config = dict(
    n_layer=8,
    d_model=256,
    n_head=6,
    n_kv_head=1,
    head_dim=32,
    d_mlp=704,
    vocab_size=2048,
    activation='swiglu',
    norm='rmsnorm',
    norm_place='pre',
    norm_eps=1e-05,
    positions='rope',
    rope_base=10000.0,
    rope_fraction=1.0,
    qk_norm=False,
    attn_scale=0.177,
    bias='qkv',
    tie_embeddings=False,
    parallel_block=False,
    init='normal',
    init_std_qkv=0.0384,
    init_std_o=0.0,
    init_std_up=0.0384,
    init_std_down=0.0,
    optimizer='muon',
    lr=0.00863,
    lr_mult_o=3.0,
    lr_mult_down=0.7,
    beta1=0.95,
    lr_head=0.00612,
    grad_clip=1.0,
    warmup_steps=200,
    schedule='wsd',
    decay_fraction=0.853,
    decay_shape='linear',
    final_lr_fraction=0.0,
    batch_tokens=32768,
    seq_len=256,
    doc_mask=True,
    z_loss=0.0001,
    train_tokens=380400000,
    steps=11609,
    dataset='wikipedia_en',
)
MLP neurons of a small language model. Each row is named by its layer, matrix (down: output weights) and neuron, and shows model dimensions 144-239. Each number is 128 + 32 x the weight over its row's rms, rounded and kept within 0 to 255. Numbers have three digits each. A neuron's up and down rows have the sign that makes its largest values positive.
A block is one neuron, or neurons of one layer that tend to fire together. Before each block is what it responds to, as a language model described it from the Wikipedia text at the highest values.

Article-opening subject anaphora. Tokens that begin a sentence's predicate or refer back to the topic, mostly "it" and "is" right after the article title in openings like "Lakeville is a town", plus paragraph breaks.
L3.down99:144151137182071151148127168135151067087058112124102092136151095108095125123160149196134101089119112148150135154170121160112124131185138115129113066182113126083138113105178120115175103147157168124150116152139105130084173125129196156099144117107092086112129119150175140133093155131122151100
L3.down118:095098131163083096164138126098105150174109094150149089107118111144107137110137120154108048147113083174135143089089083097168211139155127185141114073123158121131130085137061086170177171141076150102113175156123061093125127136230115124102139116084147137125082105094164133184046137142128188139
L3.down315:110074102086115114160152116102137103119086086145146092133122157158154072146139129179108157127104058101191117168162103132151089166139134167127126153105123185139116142136155160143046102134137103117117182116110146116085151045123133205172097103145156146142140140079140141156119102064110105174
L3.down353:143118148146110067154116137114112159175122068083150144103065131115125135152118122135149119108104066137086111085136050114135138095128166129121122138142089157085132080120128111112159131099158130217126116112083122154142116165149137158170125137093168121101098118059132095160073137199125164114
L3.down369:109077142138108095147114117075140113082174124073147142140133157158119098136115177169150147140145112137165123138153114099144165184107102144162175053142151176116088142114137172096124148129174150155151174160109077112057101044123142097095125101118136176107140098095154140140151138107165118122
L3.down402:102104135143116113108101138180143169127122103166090082127142139144152129128094103127126098176153102153101115127142127132151104112094124071123173113154066111133147170158098127099156098098140139122142137111184123143089092117112127116108148115105134136128073129128183136101135118178134124145
L3.down572:101109166178120130064144144163113105132120197108137112197095119131162104081164116213160089126162141170089128133131146127146149187173106161054119175069150131110075132155139136076129122186147153114146085131114111090085144109119152110061132165115166068111112146133090187137130118165101113172
L3.down633:110145081190147134168138168151162096127133137105137113103184220071165147123138142156173134110132141115122111178074131160137157084147121137116077152122151096115161172121101111104102138126134106063186083074147171149147133124105107084140128118116103146119116117068128152145142180192102100085

Clause-linking connectives. Conjunctions and relative pronouns that open a new clause after a finished phrase, e.g. and, which, that, who, it.
L5.down348:236083114188115040113110128175140159126097099149132134153122114137129165109102135118120099124135153130113170113155155134102113085129180105085143162098112137118151141149131116119185078115156038158090151086170143146100103067097127109033126087156097105076129130123177177175083112211157134141
L5.down689:142080106146175085156177120135110134138100133134140139137149168142122140116095199148112122166184103130105102185116119092177143090147141145103111053111109123122150112134147171113157130066142089077140099179093122120134130140110140081084158096073107094123208158115092136114106107124108165122

Date completion tokens. Final pieces of years and time expressions: decade "s" in 1930s, last year digits (196'5'), month names after day numbers, "century".
L5.down68:189105097095145100138105197147139123155128120142097182135186063162105056192103131098142176172176095147114133137121097109134100133079138125111124122140068124089123161091128158134116088164125090101139111119164161118069159171050175123177094161144094132154114114055152134153183071128152090135
L5.down545:117116121134116150131144169072138135142087106129138106173128107146113107115140155112135123168120113090116135127092133157183146126132118128119051124104161121138141151092129092138143161161102119145151085189139143136089138105046108106083162138161096070146104119146145087198102132130146172096

Openings of quotations and sentences. Opening quote marks or first pieces right after verbs like "wrote:" or "said", plus sentence-initial words (However, Early) and mid-word or mid-number pieces.
L5.down139:018135078181137147163124134133126153115122094076103092061106130152127089102088115097167150124120142115156114099065138165179131144074162092141106144176099093147098106125129134092062116175126112153132134144126131101126161117177127108073177153124118124112121137133118117103127164171166122121
L5.down300:145193119142147113165097115116159164141071133129107114176134115103084173119132108102164123119148104085117168104149143114143116138137154098161127111058082137163094094082179123116124153141100110166168124179170094178122094149161107141156059121117092138093154118132109100106135091067111170117

Verb inflection endings. Past-tense and participle endings that finish a verb split into pieces, mostly reporting or action verbs (ask-ed, describ-ed, say-ing, join-ed), before an object or clause.
L4.down364:173095101141158116154126142127099101111167127092118103165143121182108136108149166115137180093098113127143133099076170092102129115164130150140118149161068052165165166218112173158160059087160182115153155111108147130136128124104102058137104139154195158164085127147124111122112106121136100131
L4.down495:147160167096129105079156127130157175106060100156120061107120123161112119119073143151019135192116186123108169055118107159203112123087133115090124143089118135089124116166162116123135124163105160101180128140121126128163112117161171028159176153126130150126119118062129116109146129187101157135
L4.down531:152087132126129130106182087201062121138061154133182118130124147149113152058152113101133127129155128117105119158102150142128119099132122180155151115085078104157132127128066132156104130102175179153104145097145137102155107139155064165153147110168075140151121121118125122176150116166124149112
L4.down651:142068115105140150107123136149165076153195147126126142086121068078074102112166118114170170131161174162143176107159099141104139063191130146174101145093067112114087144137110117109134118162091120132118159143144193112154172118125148142126097115144158152166085122144103163157122120129149124081

Split-off word-initial fragments. Short word-start fragments, mostly l or st, split off a word where spacing is odd, such as l-ength, l-and, l-anguage, st-aff, st-ating.
L5.down164:180196130168139134120121188134098175112130128151121176164128159130124174090124103118175139108118050179152089161114060164112156092118082104185160128101147172136158131112134145130172127180112202149107074140151143129096122122077150153140096159059154123131089110158092116160088131162161120121
L5.down181:129171059153170177210195194107143142088165214117148126123166133151066169144146202090083120120121081162154150132093157136102098191107182104109168121102127149103099048085091168093145154133088125078131076168101105150113154109130157130170164115130100104182112090126113084182157129173111155183

Letter l tokens. Word-piece tokens containing l, mostly a lone l or al inside split words, such as friend-l-ies, feud-al, B-al-let, S-l-ang; occasionally semicolons.
L3.down203:169134113084132144107080089164077099143105132121122097142118117085148141115119074103168074165116156145100145216119130114103174171150060160147134110111144170109145101149121144135131167128146132131093122057143128130126084181178137096185163123086142045176092137120139148099095085165124145179
L3.down210:130121130090163188175142102153102150092112184125145126145135134092130114127101138132097168107198141127195105110093149181085096134088142176205129072131134136130129110127119145133162109120057177088181128120189106110095126118174126151135097161106053159130137158136130138112196137141183083157
L3.down236:122183138140110178181119110119110168164097126106080077174182101093097127099118166072106138138145137131157091105093155117115149121164105128205140126145094131144124087094048148190121127116097135153137143152144152140124149143122065143181088083142095096096138189164118121138152190147107122152
L3.down339:096142082158091087100059138167181107109085185092135163167126124111111124118129146074164138142149182133180127151150069119149132115160127141131143113174106170095157149124147100111140160122177193100130150159103124140100144162090137094070144100095171112142148206095144131064108133180086172119
L3.down341:129111148172098147102138145088171035135147125189106080152140135159146171100083200108083123182126133112116138072082114089145176110146140130114098168102057132113138153113133100126152102114192091145148156102065121155161038127105144105136150130089076108116113057143151108173076127126188070161
L3.down558:138148050133105158150141100173160167110145106146138124144158194163142149169124104139101111106155109136158103160123096141095112110152067079156063121122096193185116137166139143113096097153094100075060128176138080147102110206103115143203174144130125109146132157158113090094104078179104119072
L3.down596:185154146123120181138129115144122143140071156114093134187168112123104114140105108104130090078149156154093099104133094122096119098094124115181187091139123177116171149155116175148133130160058158132172153122107133100133097042141107088125059083118114071140114066141167144119088091154173154121
L3.down702:150087063121098146140068041150102139096115141151132164082177098134199033118082135144191090204139071088157097052116150149152140099133118174160120164145142137115161094041128170154133176179159119124151152152095168142148188094115172129147140145136163123106177091125137096108125048054167150142

Subject end before verb. Relative pronouns (which, that, who) after a noun, and the last piece of a subject noun (agreement, station, route) right before its verb.
L4.down189:123125145117113114151118161099130159102161162152184120172084159111150110184109113108147149145177147106167121097083159077164151150121165113130132095123122078190127138153123115122124059150132149080111101105149122075149152071066147129085086094164107142120156146089215151123184149159126139118
L4.down192:133108076183115169133102154119096137144115202133113122158093120178085131111085124094177093157134142089162146170076054126137101131136165125153108053155153064159071075200133140116147082116137158107086140117162145132109142115111142124095153165135148140163111213134139146126072129110120082099
L4.down459:080061154112118097099119195048147067102120116085164098156107116112137075181130122112093081144151186191142120147172066156145144133146135120135116150101155087099130122150164146057100114163129152136097140172125192087071114129167162120091089155063129116111203124108117156156133127125152106143
L4.down603:143096104148112097164198175080130116104086130173101123133195130168083133081087153137092096196168152148106167135154107161220103089133140142076092125050075134134173083084147118116052079035140141116117144126117159134083148127058129134137167097101151120070125117125145166163118150131117145118

Year-completing token pieces. Final pieces completing year numbers in dates such as 1938, 2012 or the 1990s, plus word-ending pieces like rule, effort, Report.
L3.down6:174168158112078174131149093157134111058159150118132092168134146147073119150133146066119143113121161115181142201119130164101097138147116093139117115122178149151119126114091154151122120112155123163020111136150140090164169110139176118098137108073152156147162105135095142111112136170083176165
L3.down91:043147107115190179173117178167122166159117198129173087183067162102129141115154137154128165109158115143130104118160184131138110070117090139163114136113150092124117164077125162138101140149158118084173137161174085080079116162138110110083080137084115132160159080096121146145139139209091145129
L3.down189:049135101122088106097162203181101111124124159138102132120114067137098106154136126135178136111121150107116141177164145169165138199130178075064153166151148136152124179093167152128127089153101150076135139145147096116113110135151143132098117111076127122177166149105096099143176168130154161156
L3.down329:147058081124092140140122131105122109164077156105114093152080130158131144087147107129170110160109175133216160152147183128181107132075191119167164092083142128182148138182168088123179118111138136115187163101128140112060122167128147134061066113091067138121120119117108099120118137079098137065
L3.down370:114120138134132142101139182109068132148122195131155112095158105140132120102137091153138135158115102171104190085119132107137132176132097145118111101173147102159114150142075172113174112114125149023163197133115124098085124118132087078090138084160097180127155141145138121070170081147108128129
L3.down553:138138070135125127099132103081123123147118157157106104145140088108211160127139125130088131054164094128140117101133130121131120143100110106084130115143121129114085115133098102171135036130098172072080165194135077082117143092153189088115115175118101116145179095172113162152138124086140159173
L3.down573:060146118108075140116117134119143191169155176114175146156111142162141146088181153075128122177157133142083117187171185118121165162144105135121098066073109133103128130155095108113122164095100136125129081160141146175178161105113156169144053157114150101095182141126169079106142124106128160125
L3.down694:140163117201076159084129101119132136133109086105147145128149134164108132157135122118114153153144162077105171117156116130174102137107209151156085197151151133144101162147172168066073093131175141085136104056159119140134134243100142130141080108112167133067121077102089188129173100128077132161

Word-ending pieces and year digits. Fires on two groups: endings completing reporting verbs split into pieces (st-ated, st-ating, comment-ed, expl-ained), and a year's first digit (2004, 1910s), often in headings.
L3.down16:115106106133112137170155117084184149158187095130176171134106159138099088136090072119180094068118159120129105114133091154114123090127132174163092087107129104154188136146153133105127085089168132109130086071149053169119069139094133160143165131148173129178158153130092113180191056154122139120
L3.down78:137121189114102112145113097151153151122129150089146156100122168161132098174116028177125119140097167058139125128094112151080090104133107112116098145116129129182101146102092089119113145100116166139160140166126108141091147057145100050129106151089179129142144123106113107123108151102125091142
L3.down199:153144132127093136119109123164142149087082080085147120124145157157132155147106158141118110118135156112082210093133153247145125158178100126121150141100148122203077170141146118110222123121095159130128087146089140096149074141100123096174159177134153142069166176112198123152159118115151098157
L3.down209:117148137101138166109065092090120132091142067088139158107135139157097145104154095151170150101145160152146103101132135083105130116090104163207141125104127099094083148125105118110112165121109165128082068099084171089177069140157158131111075156108086124126080160112098105116110117126119148094
L3.down275:122102146117152163108140156172133122073112168136190118084142114128109104094102156091155103070180149099085095118099113184084109175110187147106098115100100095164101135145155118114181047131140096194170164143141123133134110175136158097151141074134140134170159071170142090118146148174143104121
L3.down320:158127138117153133162111141090183211136056113160123079116171139118094177153087121115108109172097100207161096123187168173101097132150124108136125130151115123111072144107087158168124150118151098133142197086113092197195078111090107157135093108163171137085155118137115179141074170129120135070
L3.down413:110108101127138184129126113078160129143122152179177161137086078126102180063192136121083150095107121173174175142052124117096113154197118147160142180152081138087113168128115063131165153095128163119138089136170110105103134170077107141102086175110120068140171161124136122151165150146163118170
L3.down513:124095137103119099112217172196091112081086097122118109091144124130112136074119117177137113096066105146169141088147140120123122095159154105114090125135116200143092153113124124136094154106119176144137154147084156130104129134149110105148141153123112140103121148136122175122122128123103117106